config = dict(
    positions='rope',
    qk_norm=False,
    bias='all',
    tie_embeddings=False,
    init_std_qkv=0.0219,
    init_std_o=0.00387,
    grad_clip=1.0,
    schedule='wsd',
    decay_fraction=0.617,
    decay_shape='square',
    seq_len=384,
)
MLP neurons of a small language model. Each row is named by its layer, matrix (up: input weights; down: output weights) and neuron, and shows model dimensions 96-191. Each number is 500 + 50 x the weight over its row's rms, rounded and kept within 0 to 999. Numbers have three digits each.
After each neuron's rows, "fires before" lists the tokens most often just after its 100 highest values on Wikipedia text that the model never trained on.

L13.up710:481467520528423441555482607450517536414468320490486493585540612517520464505508565541534436487446542518575565520533489395553494539515586485480496504455485568519512538490509479469478425470561448504565530474536452420482477413480426555495505540585540470517468401549508603456426505522495492455
L13.down710:524501506580500522532554565440523403534402428480495474570504506583490538545588529481578401504351390414488536481525507505531464473551592504483596471584424541474495456558508414468420560500536453410500482544473526561459505408537498543431554584483484468533580493471562499437463533548515507513
fires before: "9", "ong"

L2.up100:537492392408534490497484434518514474532460457529546488447426495492444491508484468541517606505475558534556435478448515422544402535457472400521566577535503575526567470553515525564491483550521462443615503415465583517430546550529466441557425537455472491490455489517530536429511578509518465454
L2.down100:469454444364451396484520474522540447499576559492519505539553500465507495517555559561441446568611541568580597569510435472489486507511489450511551469532474582485587441545504486494542572631630485514472493471460546597479485576474385484448403545489528592382491545514486537445483422572451494451
fires before: " as", " to", " for", " in", " with", ":"

L11.up721:556428598414525499495471523502498505549510553460492592499497500545383502451471569551487522534557450486463532394522512495450495572450508425539545578472493420523523433520456503512549533509488479460517455555534547506554435539482473550459461442484474451429456485523556476470570500454533613525
L11.down721:515454495507509503462476472475478515503563464429546569499531523500503484507492460520590430479534401610535484453587404410343492480557469457495477573550455518492572414487464439445514475488478515466470507485481543514517437535484564529517566470406448499517510427392547478538499527498474572547
fires before: " ", ",", " the", "1"

L4.up663:560527503520495490519469448578570441475459572589455446460441439503474489508581523461481447521486561552560455557449517521495467422473507556497473522553535478470560514472434471519485416501359451626604487574420423499560519559453587449491427547435459389474517492562443467514552476510513468573
L4.down663:504522597554466515550501462489539456500493517547471495493471440477450555542541477413507492536496545515505471549499526531441516412537528484508478475500545463443519473506473496479435465504401439596563511525426410527529488552483496436462496504424490487510479488532465460481492527507511498540
fires before: "==", "The", "In", "===", "F"

L13.up439:483523420586490478514537464569494476475484512494510494459564522552530501466540530506429397558554527526413424495496520570492578526491444468564537512510529364491482573511473490519537554492584520523469388579522508510490452442523489471565522480634435560505547488463481522471542448477504408464
L13.down439:499464458446539496443484447499484570486486490563396540641457592527583513578385461452586447525499459580459532493569460506500402544515471511454454485485470581444459462545518527509580478543431585396484550520519508508545458501440446464487540531561430532532450561490501520463533477427565538575
fires before: "3", "4", "8"

L9.up377:580452432485441541493500490481561449519495437514451463482510495519545535524536543470528503431338555533534351510621369447592524529458456502406596549451497525496437472493588564569527501494482440498480510474470593397441536499519486574459466494452568609477557439469532538486416554483513497567
L9.down377:449495436526405553488444458486545520423563592476483527443540502411512536485557559434517494465519455467460563534450548402492403467495504537545494526472490454506441502527469436533403421555597471443505508521461496496433497494523490475414526514436560626496507545498508545506541475551500451553
fires before: " ", " |", " |\n", "|", "3", "I"

L12.up285:576527553503485535422476531576563562456463483426543590529466468563509420489511507534525455555510585531535543451464472536423447481539533491588463437629505488478529630493580480548459515462529541484571554490495480510521529552431504513474501448473530501529441484519594539519508439483527549431
L12.down285:491527590483465520527483508553427494533566483553533492507569477462529550495485478437501561456572458430539495532395487502508513544511491588477524570473511459465440471499473572461490524512564463462559529390530493528468411504541631421513497441551469473553474561470519489452476441559495478578
fires before: "2", "1", "3", "4"

L13.up4:572504491477561551479515455479470522489504546466490444436539532563528510579466479525511477450488466496350453429547497534512486507495511510502469550457494550436483589468524542537561449487472513513478420487553547528498522416552410411553496450500517486423483516519390484533521449597534492542
L13.down4:527500553577535594547520527538498481567423425479534506515400587436636547495456522529423531493498468544544558553488504455509465467564448521556468467503534495489487459594503570503490550475486480479591448458464501461448485492504547447554478529451506490503468513431486481441536390481505467466
fires before: "1", "4", "3", "6", "0", "2"

L13.up111:429467471454469510551524450544528489565565548518488513499465558480532465413424522483570510561496481477411556540440501543445501509550439571498483576546464491515583478541466514497417394434573505447522557583462421507475457494583402565560506545625589502449477439477496453448537445500546500550
L13.down111:452562454532506580538529452478399434534532450520463467510517458546450445528510564543486426433433472500458459519534447599569508546509504464472514479496457563485476477519548496452497442467524504466433492477520534503483554497511531472558479508538497538557542441440567380535587425500425449518
fires before: " of", ",", ".", " in", ".\n\n", " and"

L5.up495:485567564506514436411479499501642524510494538530378477526384511546479442381522510502457524542500467467506512562605561520582496576503445553492546491534442493582540535531529604411465482468575515521409513483496459501497524499511530456450482552467454501514491420553548450466397429461535571461
L5.down495:579544395482538461433530489525475534529478504462605549504479468565479524434492499506473480502520484492555547445512472512509523515535471488518465510501513523612456611484484451587462552523440461521564443488540514446510553453576406483514521519458425524548567562516477525544470594356509472520
fires before: "1", "2", "3", "K", "9"

L5.up310:560451600472430480492527499489453469578504612649508504531473528511346507562506516546547507513516548499553452543446562522495598502410517527578522449531486382489441527450422400549562502531483440522522414544488390530457505568456572478463534514498494398480473465469521504498555448515477566520
L5.down310:475502508517469463523499532499504498555566581442495486518567407436541521468575499518459500609548499574550456394450512569485517434473473508524463446514440451505596544485528460484446477446443513527529542468468517514571506536457411373440490455409484473555462418470515459521577495513512487491
fires before: "==", "In", "S", "The", "F", "On"

L5.up563:468563466529500540494530439456599465497512451590478460467527441498412518578557468455554536543500474537537449530457524550452516506517493558484476473501486479451464545460498448482498495522389432620574492541441361551576482463462511461465479514462493459497461546543412485495561485462469535510
L5.down563:464502533496495509473501453521551412489490522515483443528448469491493485497484434461481543499499508589470487556475534499500450479490534460466496444553590488453522513441442474531437548494386454581522474541447368518501549556484562470453533491406478485489493524508419463470513566500539533525
fires before: "==", "===", "The", "In", "F"

L7.up304:511485484499419512520476413622577439497485421510461452538489502444437536473548433478505521492544495574498465561521553543429534446508549592481463506525523449422553481503526465454489479501415437603539513582428379497575538454528557420492482449417464520454427491593446505454557569492456539534
L7.down304:548484517508498473508465444486499511488541466553484463472498583561432455492486550544396607472494565514554511489599505518445511525475539460540457452502516477455480510461478463592523492474489512516537423518482421538500520579439519582516500490560507481484477519642437514431425524467533533477
fires before: "==", "The", "===", "In", "F"

L3.up690:547478477541479485551373542512445549473506543535579511495532489473512479558438509572505467536513501499538445475601546506550567577446506487557466511515484503432496531475484513616457573604452481414476419483456474508542506461457404479444448536507531485584528514465555544528466451537520489510
L3.down690:507516440642490523454508473545418460515480587552569508447507484488586486516591591582493523517540524475484478457567478510498577508525489417505543494502427529489453445458457470489431523557536491469450418468417395548439571590478447502444485365477429592641518577474507475531542509443563480538
fires before: "|", " |"

L12.up721:521509484454520522469456527510488411529513535392493517567520505480533569603468586501496580543577479487569437484550569539456395499591619516531498446556465508444526517450529501432416508515528535478474447533448491485388478433600475517501469643455541425504410512468475545417535525476544468450
L12.down721:472440459533495484452398506481427574424503508501450430464493418509421483455555474530518513507482390534513429438453495453498530599494442550505502501425367592539434480514599500514442526378557462483507500560459500484588498451492538546483561500483598546460468482536538445417441530525550560543
fires before: "|", "-", "–"

L5.up278:492545514560419541601451430520529429537524512574427486423470511505432560497550429414544485495479507482557475533522516513467507448478487530480471506477513406441516495590516474527429450521395487574666502525429405500542500520472501536511455475462503405466479465535473448459538488503522470580
L5.down278:524466512480490496511498413501596414506540525531486478464494548478454577517488497476492542512505608570462489525420511536417507434519531535508494478521479485395571493496451478539491432478394408539564505544499424515479530513493529474521496494514446435462444491607464514480496571490478544530
fires before: "==", "The", "In", "===", "F", "B"

L13.up237:542495486533579525484502448530397536451522485584483489469549544462426482408576444494476468513390492543471512437411459552584484480515445436448526441557520554481503517487474477513407530574669568427545539466507518491488509518453495404523519501540416536459479444525507556534526463574534522511
L13.down237:545535657621470513548565531515478500544429505412574531559491534497502472489486545564395556486485493496491534518495533545501599471464484528495462473447455485545403479436543538510543530497726493508533570514578550529600493502537560548520430519486486543584456522532468413433481448495542513473
fires before: "5", "4", "3", "9", "1", "0"

L12.up622:486508547474554576437553517546449534407503377484495525650567440489467472453461512480589493587474514406520371530518529475548506477479492507510397498498462534510449526515522596455486475478405532480387501582552483571502465431402446446454532408521585586419586512559492447466548464546535501504
L12.down622:568500462528471558473544446424425576482548493454530489527566422604473518570485505433577488472401554439411529585459487459516492529546510464581439557540568456525437508412478519516497555493487459568473352477500524565467462555520594404490495524484486562470511479596513598483457466502471467540
fires before: " "

L7.up399:507519437492540524477481365449597451506435471539490411463406510434442571495565459534477478559428550570443531447499477495458508482499469549437458478549425527463541536520485464464539457581480424529495466542517363527486480446455492469509445513566508522578391549558455413504536637557552571408
L7.down399:432435509422468449514491475544532459586516606472513407523520537577531562507472481471536553534508504512536455523439504526497552463488545467493587544488471451529561476438451519522502526507528535495490560559513589515544530559493425524455584511461543528508471466492508479498461526521549543597
fires before: "==", "===", "In", "The", "F"

L13.up667:481546537526409538527502578465489462551545565541499545417516600456548510409551529555517408421499545500497554576495456471553588496513476563520541524416403454471506530546474498507487528453447521665558481510517377520456518574455465457547481519550480487511390434480468475432433449500473392461
L13.down667:558431393531386456492431454496445472588451640504487494544471532465499510489516497532539550488539504525446527540515482515487581474469535548533534444500494520530494562474506588540485505523487485544491465483463427468449529620501493506476429484555464592536510463523499493486541438506508458511
fires before: "8", "7", "ash", "9", "ume", "."

L5.up239:509493588487389494395508549455521466522601525417436552477541532554476544528418500487519485501521515459442510488541530486518462535570432585510504521479464470495539477458500532500478502484563439510502443439558508483432469594508507484556377497550504578365529495404473444375456483481506534510
L5.down239:526528434567472466543614515563444371599566497470479541522543590479524462457441418488553497409468478471475573470503472473456552572545374460498542513502479395501554473471451463499481453557563443526491421549513450520491493531548558538601487505589453500474500422423483517427485471471539470477
fires before: " ", ",", " of", ".", " |"

L5.up659:438530477532473449543500378445604459498446474474529552423488414533487490554517443487565497519512586410586527530468517498456498443470468494488500479489495501479513513489409428548507501460464444614572471470440406414573482552493428433585485531391550484489471560541485519399502462513463496510
L5.down659:464487442557542498532477409604561492495477568586469487494466437463501555493608479508455523545532467548462474451542476576431532490567523545565501486500599484482435554444470515526497524472492543557554419484477430529537491546424554457488531548471435425493404618475499551454567569476467481491
fires before: "==", "The", "In", "F", "==="

L7.up539:570494577558474395475437599506508445533547522497406566578493560488539471464457521578512465500542537502482591529424517432452560582380454504403444429571457479435608504482577508509483526532446511489604425413456569525597485514481522505531521500429434564544475526515559488504479536505467565471
L7.down539:514608554537473456431515456483536462459515491491539428581499493453467446494505519480553471499526463513615497440461458517470486572552577500592490522450458496459438507537526532503596528487410507508438432412534517510521515488492483453445493409416538449473428541485443512480437504479502459467
fires before: "2", "1", "4", "3", "0", "av"

L13.up680:576483559360475500605485460524518504579528566486530532478502563559516435370564494544520409488491537482452493573455638489469410501461524481595492509430537451425519532488537446560570411457494495501452428461580445516470527556524532514499431566550491491403477567518490580398520457453533459481
L13.down680:494455635505481479533462540469536395494355511444550562429475503553546541454495646515482529500503522578379491497484479419530546539461479518559475510482503497640479507564569507605522493453535544482456455507484383474467529571519379496494481545513438519412521471461630528470474452518532475602
fires before: "2", "1", "9", "6", "7", "4"

L7.up619:409386583437470396505532390543560399454464581506448467596473452397430594520434535542476484559526611505433461483483465476461467475504508521551463427494510428414530471457448461550514462485488475502573492470475458511583466533403539501437475572455480509444440496543486465442612467601570563496
L7.down619:464509343507523545550415515524491440497481357461593496549486389520580530541491428549493475493521402467472462535485449500568536426525546516538495506458559516460480500486496434351490497513507542447518536512480498498511482474489481441484578481483547541558397470464523474569512520453565407539
fires before: "==", "The", "In", "===", "F"

L7.up417:522472455501512602441569453486531494520573550540486517476567502454492552549541522455525537530486466546477495546438544481472497490526507453482508404497488460516562542447415458595443435430353377535573459484423454476561550476439614500446502527499488490440432540576383557489603446517518474428
L7.down417:523549500528488528501582475504491470539502504480509542500410491466492463490480522438475512555555553552482498498554484531485486441536555495469455489533502466512521486470505526554412513452442489449533515518435432486555505495487482463439487487481491448521477515517433526465517533498522544559
fires before: "==", "===", "The", "In", "F"

L7.up358:578510476607472510447489463489505613501521524484481585476423499401524464553418509407526430427510516529449616526471625560561482468539487542459463509599477451527476551578609557523516530522477395473527388483448527470458429575495522495508585539453588439514624529593530456574489547547497487552
L7.down358:582453453618550572559516492453480481526511467502546494488542436502495431470523446445563447510559480496457569568501479534576421430570500519490495632494540543576479399414523483583574504405483613421448470450553446579598509497552502532486507474513540467416485531510515526552538534493480400414
fires before: "1", "2", "4", "3", "5", "6"

L7.up37:417431546442464539488480486574523535562552532500508515467547525484499484508500531420484504442532479535538586501474573564539514509519550490607515401447644412444564539486454456521459409465527486586549470622527487466524522553471584423492506516409472420438454539459512497456498499529505521489
L7.down37:477415563576532491466598536490505452492522533467523537602404456524505459545539543612561478570484504497489431516504469509497567594532560504574538485484497500574503442478471483523516548387485406403491533440578386461472515517456423511473548467481456490610443510512525534464533366494490521538
fires before: "==", "===", "In", "The", " He", "F"

L12.up390:578435478501556460434406462611446501514491428504432417435500549529456470450587617527564566507450499525494452454480534495522577429589485437585453532497490551456516438478495568620503458449538466481535591462484469457536549514450540477611574524525490631505503510553498420495401480565574509478
L12.down390:536512524487538490463507422527519464568457479523491415530387476542551548515533571424634501536467490524550463528426534402539515505439441533374414507458504530558543466538465438399525593445433507454491520532595461607516501499528525532547585545601525571513485558471528490590480471484495404471
fires before: " |", " for", "0", "9", "s", " of"

L7.up87:489517454534457460579476475520629497498485450512519479485432461481412500491497485504561474527506484442543538597500605538560514497521509546490498462467536481492467518541547486422536566509542448523505412497461453460584466533471555458482527453341450476473381603582584430476481462565518482437
L7.down87:531545391487533510454514562457534441499498593436525494473487555456503539479479471536445522445538531563414455423464468498482581479568503528540422492496486542461500499465475484474493565469517472539510498593466425493526417416449514511538552435555592493593531509527414576507471474502434461537
fires before: "==", "===", "The", " the", "In", "F"

L12.up62:540468528615503506444549436602476424524543604573462544538496561481573478527415544408491450504497496504612492487453472556471530470510469555520544554473457572486583400507507564558506466530433596518540547517470451521480418526496442445553579486481498555498500506458593518480425476546523505455
L12.down62:480539477518469511470501493591506501420517429546550422446411539448576567479497556518564479636497477571477586521474399486416418513523546524502477422606569503496557441550526507479553442571484447515516494453479581580367478443443468480575501499497438475395453428470470492499494475422460452524
fires before: "1", "ug", "2"

L12.up25:499486566328568429526516574527527583536576534518566552470529455469478556491564565517560470546461504492533461572456462402508481565564549510521455508570542590486500469539553461542461445468577427375546581498541474531510456509395466411508468512539423519546443550504478462407518493554518472469
L12.down25:500589592504446582491510531493518495402465548503423486512462468489474574472526497467547511556569427571423550484539418475549463468533405560452481459483548499550444510453458579438554424514629485458482522529503519478529487518561603532512540439470462533516448550510540449469533519458461471552
fires before: "1", "2", "3", "9", "8", "5"

L12.up141:632529518482413500432367507521576437470554517507508554407520527514558506486464552568450436586495581525537527578570512504455499459402432482466625485521547514469473499470556590570587420514524518476506458463491485431500445460533537512463449495585522523473453392534476463545459473559587522510
L12.down141:433416497367559539480575484620409540569421586526553464483404494455484513464517573509436483455543546495417557490431474472477541344539463402503570497411508510492536496461498495484503533552486480482408511521440503511513517468494492401535550599496492541390513440496473459523408478541526489546
fires before: "1", "2", " University"

L13.up24:505514452588465484486419530470532480568497492475455509555516516585519465490534540486478446482551551491506450437478571537399596456565443503505555583493492506558513494574511543482481482496437464465475474466567548539435445473478503556554511505615481473512411584504454520498451550384520577488
L13.down24:484426318483522519491469469461356511515393457529451575496514444544541514497537502585502483481522465427439464491560458543453496537433423483482489410483467485559509496495477434537459585478499527479510465513535522441464547523508457546487489481449530508407471488574499434461447519516513530462
fires before: "9", "8", " manager", " the"

L5.up108:425471481580504501527467456559472468421518480511420502613517518522446423471492469449504457515469565562545581505482538492515590488526510596451579450439516580395488375550581419550531463586534528542557469490548519502569524508474517514450508518554446484536577531500501432532427459517431434552
L5.down108:511557434419555495497473514493525495440441518440465497491572495516521526483482524452490498574574449494419414468437515447494478439508543562478486468549515501489599532450475524471507505450563581428525507581533492560537476521514464496417533522417543463563454500484488532513497438589456436525
fires before: " by", " in", " to", " after", ":"

L2.up277:462362411563565563477530541539550450562343589487474592566482521460490497538484612478429567505459507535494519503406514499447523541471452551481461449658573513429604518534528430523510468456440517504555455467516429502431453476409531507571434463477450403474507499588468510411546484530518500457
L2.down277:476531518585545537446569533485484475472440568501425426605557486426557475572476520544481465450533503518525440458475453559437488506531412504501431532493497506503552464479546516451536512521566496536529541474425517532537460516571557454426517428476396514548425569514482462533474522488530473475
fires before: "1", "2", "0", "istan"

L9.up311:556451518482522461488529562411540604469537537494619520496461431483452472411560472495528412526577530531542501479553528467536490567566455460555537515417473499487452522464466562478507587495499556494593453509504412444542564511496475576543456428597550535427508449474420410538605597454505503459
L9.down311:464504454448519545456505533442623556468527522530532613439537419499406494449506470485482429494500497469491484528484508523556463487489577416615531594488534502443581506466481469471500529519485530440494550532472464482637513555426434560515491481504527509377595500423568539415489576600486503538
fires before: "1", "2", "3", " ", "8", "4"

L12.up153:411436446487518463488533526546463436481531544518507519533497502528492571448529550495436526580500529455544467412505434486533526491503509529475480533448562433549486503410579436483540429475575481464447490501458418574431485494517496589459500484521470512539423430570382465478454450451492561547
L12.down153:463471467594408522604526423552469420612436471428521474487418431525530418498446485561549457465484503517450450478416475518448492381421546498455524551587447551482422466550439426536462522489561501457539535535523506499451468515494559494555442527448421514583472493436573508551425402556516484553
fires before: " |", " |\n", ".", ",", " ("

L13.up580:555484411483501475499434491377534507422522445558384506406477503556509532540435424444523506508531524488552542462558444410507477543514500503493473507435465459492497496547589544570603499422371521482442500459457523490510471443483567409482480526473569486541467375533589505490468547553442488575
L13.down580:519471388526495466545515533522548411518471524450473440498486506556636453518435438533448580551511343463456516523564429454517436470525478497522499473411589512486531549511477599523516528515455519445412468485499420504560582426595460482490547474424477393456562481473545523571536423515445599466
fires before: "0", "1"

L11.up190:506440480422504467473532516586464576451503545536584593463482583489448493508564539498472403547558563499527439532496569491526521577418517568610526521457561516511470429487415540529503549414406486453508441576541475553519452447401485509472529555625480475410591516497505520470471518572506512484
L11.down190:553518415442463462485542427465460496450469462527598490513508577465519506456464523566623514515483439424507584539444448484511528494511424498547536544489464431486460488471455500464501553476464517569501432487564481611472442521559556558520526462520451516448461462463543442511490486491460454527
fires before: " ", " of"

L11.up357:569492491470442525517471521499482476468494506426377611500460558498460511526495546483497486401487542490422568489502522499454631601536539514510528525520579425488449501508539395573505538494518486447567487455426484547505591473491510504567500525441488427536500428473491461489493521491538419488
L11.down357:420366492541481530564497432396470510481468497448497467566495420452444524415492587482506537493525433477584562519503497471502437499531475439627487512533517478533502456425531520479577470523466525540471474597453546556486575502596386552395488502462439432501488518429507503502599459519628438471
fires before: "1", " ", "-", "2", " the"

L13.up534:527514485464431505547593494496412551453423493475451456456443422583552489580545447479463421575514512471565554554607487564489505479516444476505516543502446570468534474436523482425568509544502432550561480505482512515431526478540387510636471508425587589566531440447428452511517464533457534557
L13.down534:575466472533518514461536493519536489425432544464459499615429455473459513489486518540524474498503522545477490436520510508561450490464431545559609543497613494466501565500539459451480466433536615528527455657571463444436522560557511524578477528482493520514641503444571497477462474453449552456
fires before: "ed", "s", "ing", " a", "es"

L3.up127:545458476593512555511490402517466483471500415492425543566506529493524444519480440483525519528605434443573433504563370557564628549440467469557512599459484579486464541518457386508430628490462468481494512449476454553510490513473549549448601519487473400487558518506543460570468467569573456444
L3.down127:568510394560482496528542462399448480549510375469605500575521485528485513478428470406496553565526506521509529489437453513486557537447477475543583486500471462440491498497484459521572472501532526431488512406482490562477574503521443525405562589461501515592461473437502569484496464554492478482
fires before: " |", ":", " |\n"

L4.up481:537476540489540400503440515546502502507557457452553563457537460480480548470508577582517520488515516575472383443517513411565539490497584520564567525438505441416574551437525448618585469547449546410506603480495515470523436416468443528568459544417494455535536415469518531538461526531535548560
L4.down481:497501443460448559566480445610459541497532510486477646506464488564616497487537572462523466507507600513501411504594442497578504514472481511474543616570614525449502555559448538535603532514503547449334538521502470515469506461428542529581521412520533476509474468523533514469570479469463455464
fires before: " |", "–", "0", ".", " |\n"

L13.up209:506530578412444518520608454518460450468548433560524535490395508473477456479479530497503498500471447523504464535397508478505526459428530481494426654504482499472466467478598522558531526496511566476487488440566487530437489539548474545529508431643569474527611483474404415568474507514554598543
L13.down209:483516494450451515575479545447517541573509500530543515575521530518479463571478495496513503490436534559510551566447492451519497492593528427523436559475507568509500472597475395545509511468528453407495434425468439463468483431570526507435476493573533503542529496412529504477472463551506522491
fires before: " |", ".\n\n", ".", " |\n\n", " |\n", "2"

L3.up313:512534580466513459501568612485435469549483514481506567461555504618432449502475561495455429478467480493458570576472468450324518519490454508541512404472526475511540523492410484468546461532575529448479448428478429455494533445435512501496503552509500555465465539555480538407530496560438548498
L3.down313:610469508591556484549464557435377508527536547439517467438520489488468490552542512596370484474585473484500463440554533391424580486484472511519521494496498340473459524462460434457516408553597466492520531467381512555450508604533562613492499529506471506509528442457488534476497527505484511459
fires before: " ", ",", " –", "."

L11.up334:523515494508533462500430470521405544487558559496470488550553495382476463528447571493468414537439516459546525511511488479605477521624525570508443453501495608419547465456545533499429519469526547442503455428489467518499545558491396522530498575462632459534554545442432509485471520460473529520
L11.down334:508394452457472554498453492525464418447484617551499474584475457346461625487509550507501502530459485472589441450494507451528496521566529513502474407533497494467531436580449393513492548483537519470475500437472449483436488484514361585477462549541548545546499553521585539571435518468473394505
fires before: " with", " to", "side", " by", ",", " the"

L12.up711:464534518411487503463562489475491506534496520527474577431407457417506489515546569538345424498408502452564424531508479521497541469521517513424516543471543516472593442527494549538430468549502551525474540397505531490424433546521453521641532498538527552557445466575491483401401651450482468499
L12.down711:527550474553513456514521462442545469473436510515447500481496508451475492540500577554399501439529441503582614519486540503446509472595432468473440502412511518523519405500548478478485529459499575416435416440609593544505573485471469555560507534467462512568541533548436538444464609473481486491
fires before: " that", " to", ",", " \"", " in", ":"

L7.up346:541447529495447569547484429512442484430458528462470449517383507527475457517451415495345594579553520454482404581497458477562552522454540590506521408449451502528443545463426451461535393537413640450525497554464412498555558523486543421509538599539433569516485579539544468398450598524409512471
L7.down346:556378386498503535428538456498517489499452640374508438557528524548543463557497440443402539431533490540497501494472390503468449511608555401496518555534535497507473585516520474463543517500475449448412436538587499511542517501554489501572514577467466551449448531508490576463496534431481526531
fires before: "1", "2", "0", "av", "est", "ara"

L2.up527:540455385389452485573507565417468505497529584511611526477517495488503569498492464391511465570532455541570514568490536545491502562517439455485477526501500600532530619462550551521515565549429463526437488580537567489551495534514463578553623515477575487500435450533558457491500433552481481534
L2.down527:509448480417500480457532509466555498497528524477489522482456525507506585502473467417551517482558473519578473505425500552516455522487545488439513465537486587598564540468525508486510522561496463486450547553488525422569488517517443579470501555430556512380511411573537547481465439584472472483
fires before: "|", ":", "ing", " to", " in", "s"

L9.up682:522467516490554546536567441551442522456545410537532457534536562550487510471562436586518422366498575469552508487638488491476514552469520556547470458522509472546533501446502556534600491523460497494499518338534522427591452480389529430549504461544520548546514489512466535438442522468633474531
L9.down682:527461415416446562441532515494453481566590518524574515483530543492495514430571490492577481470459482586465488538492469473504566494454453560491451526498406481515533375459505429545410523565558475495472440443512458472486422571510508508610610538541500515501599483396572478529457465495427398466
fires before: " ", " |"

L12.up428:546500525471485473540463571447525493500387438441474549409546526483509553535573527483458515463504549483571488454422608471510509503590523462502461498542561593509484565484515513512559526514410482472540516533499496523536608484464389646509368507553474445477445529594440518456456559464465535571
L12.down428:441456590485523534538498528371523536478478482505532556478555484536469397501524537521489548490518535403477489553506535525564436590591439517562439514534495514458506457501513565562473504624414486534495486513571451498504463498496457503548532548512533389381461533428522569501530474513474486507
fires before: "9"

L13.up509:565427504547502508512542545505519552478445496433508549510476521538523483498488477585451501594486509519440409493517538526419551572584546479616494454438523357485541482498642532457531544486489604445584424422428511509537457502486395455490450405497481428453541413484563458511535472416488507611
L13.down509:475516465401497569454514478583494514586621515534401583606527499418544533528431495490618483475521433556359522421502514524541446556437499473486587549419462455494564373472524451594522459572548452434498541577426437527522523547535497508501479528517483445541542498539447537502505537487485474542
fires before: "8", "9", "7", "1", "6", "4"

L7.up702:433462529448456467436505424579556438415509533554485438546499434509489531566495477468507564507551481555479463518437555564475475447558578545451500458564527483414593567476396467479448487476403483518560524527488373533516596512417540381443570463474413460489454461488424475462536441534499506492
L7.down702:454474649547427511503472527506546478475485461482416465449501421492514482492563484459400537520462510543464494572535492513521445497536584403471493465485475484478557442526412450477467505477417517459484486502460460553546529554519526421513547542394456523498480492493468503474489513496470498511
fires before: "==", "The", "In", "===", "F"

L9.up200:546479505516507528449515548517607489543480471590412535476499482528497497473536481421439588508518449505467575531531528531428483446509483458456504489603453543506510529546542589561507502513445445529447497518381424427594618551486469558521412528424426470454442458522430453493497547475481475564
L9.down200:438477571483489466509486447550542491507488535534469494530451489457466563549486574499376520566524504546500552478509492553428462432512507470514503441522501523478494419504428501507442440552495518514550452443446478493484516488436476463497515476454537557452461501535483474452561537518465500529
fires before: "==", "===", "The", "In", "F", "0"

L13.up452:468523469547487484496552550483475564475553512432548591626449535486532547514552501564547508529523448458595470522404502413505493423504487443518430456535487452585493477596562486455465506449575464514417403380549441481464480498476523519543504466517539397443460442496538508485498491481545596495
L13.down452:480397473428455507572453539493503522557509456461521578603443494448454520607463498445573492454523413433505451456555509509518456457483434491560461513468479556458485452417574419508502546552539506577524478575460496457563502595474503507472441521424444487452505606534542533479496556469506508545
fires before: "–", "0", " to"

L13.up86:532483502488479554538527512531489497511513505452475485498472597473505455527470479487524531605576509448567492499553561372339388585488473523481486507472479587556478511521516461593532525436452485559418529526496486495474472335541542558482448527478539468374468435442507576447427574526603478466
L13.down86:483482412551475527489440489448420487468498564456600448493423525612472463507511483483441433454461512452447487584505588479423509561563433514470502497541579543551442401554536558428579457509468549515552520525473466524527517517549441398538495513442565475465440484488504483501470469526419467458
fires before: "6", "5", "1", "b", "8", "7"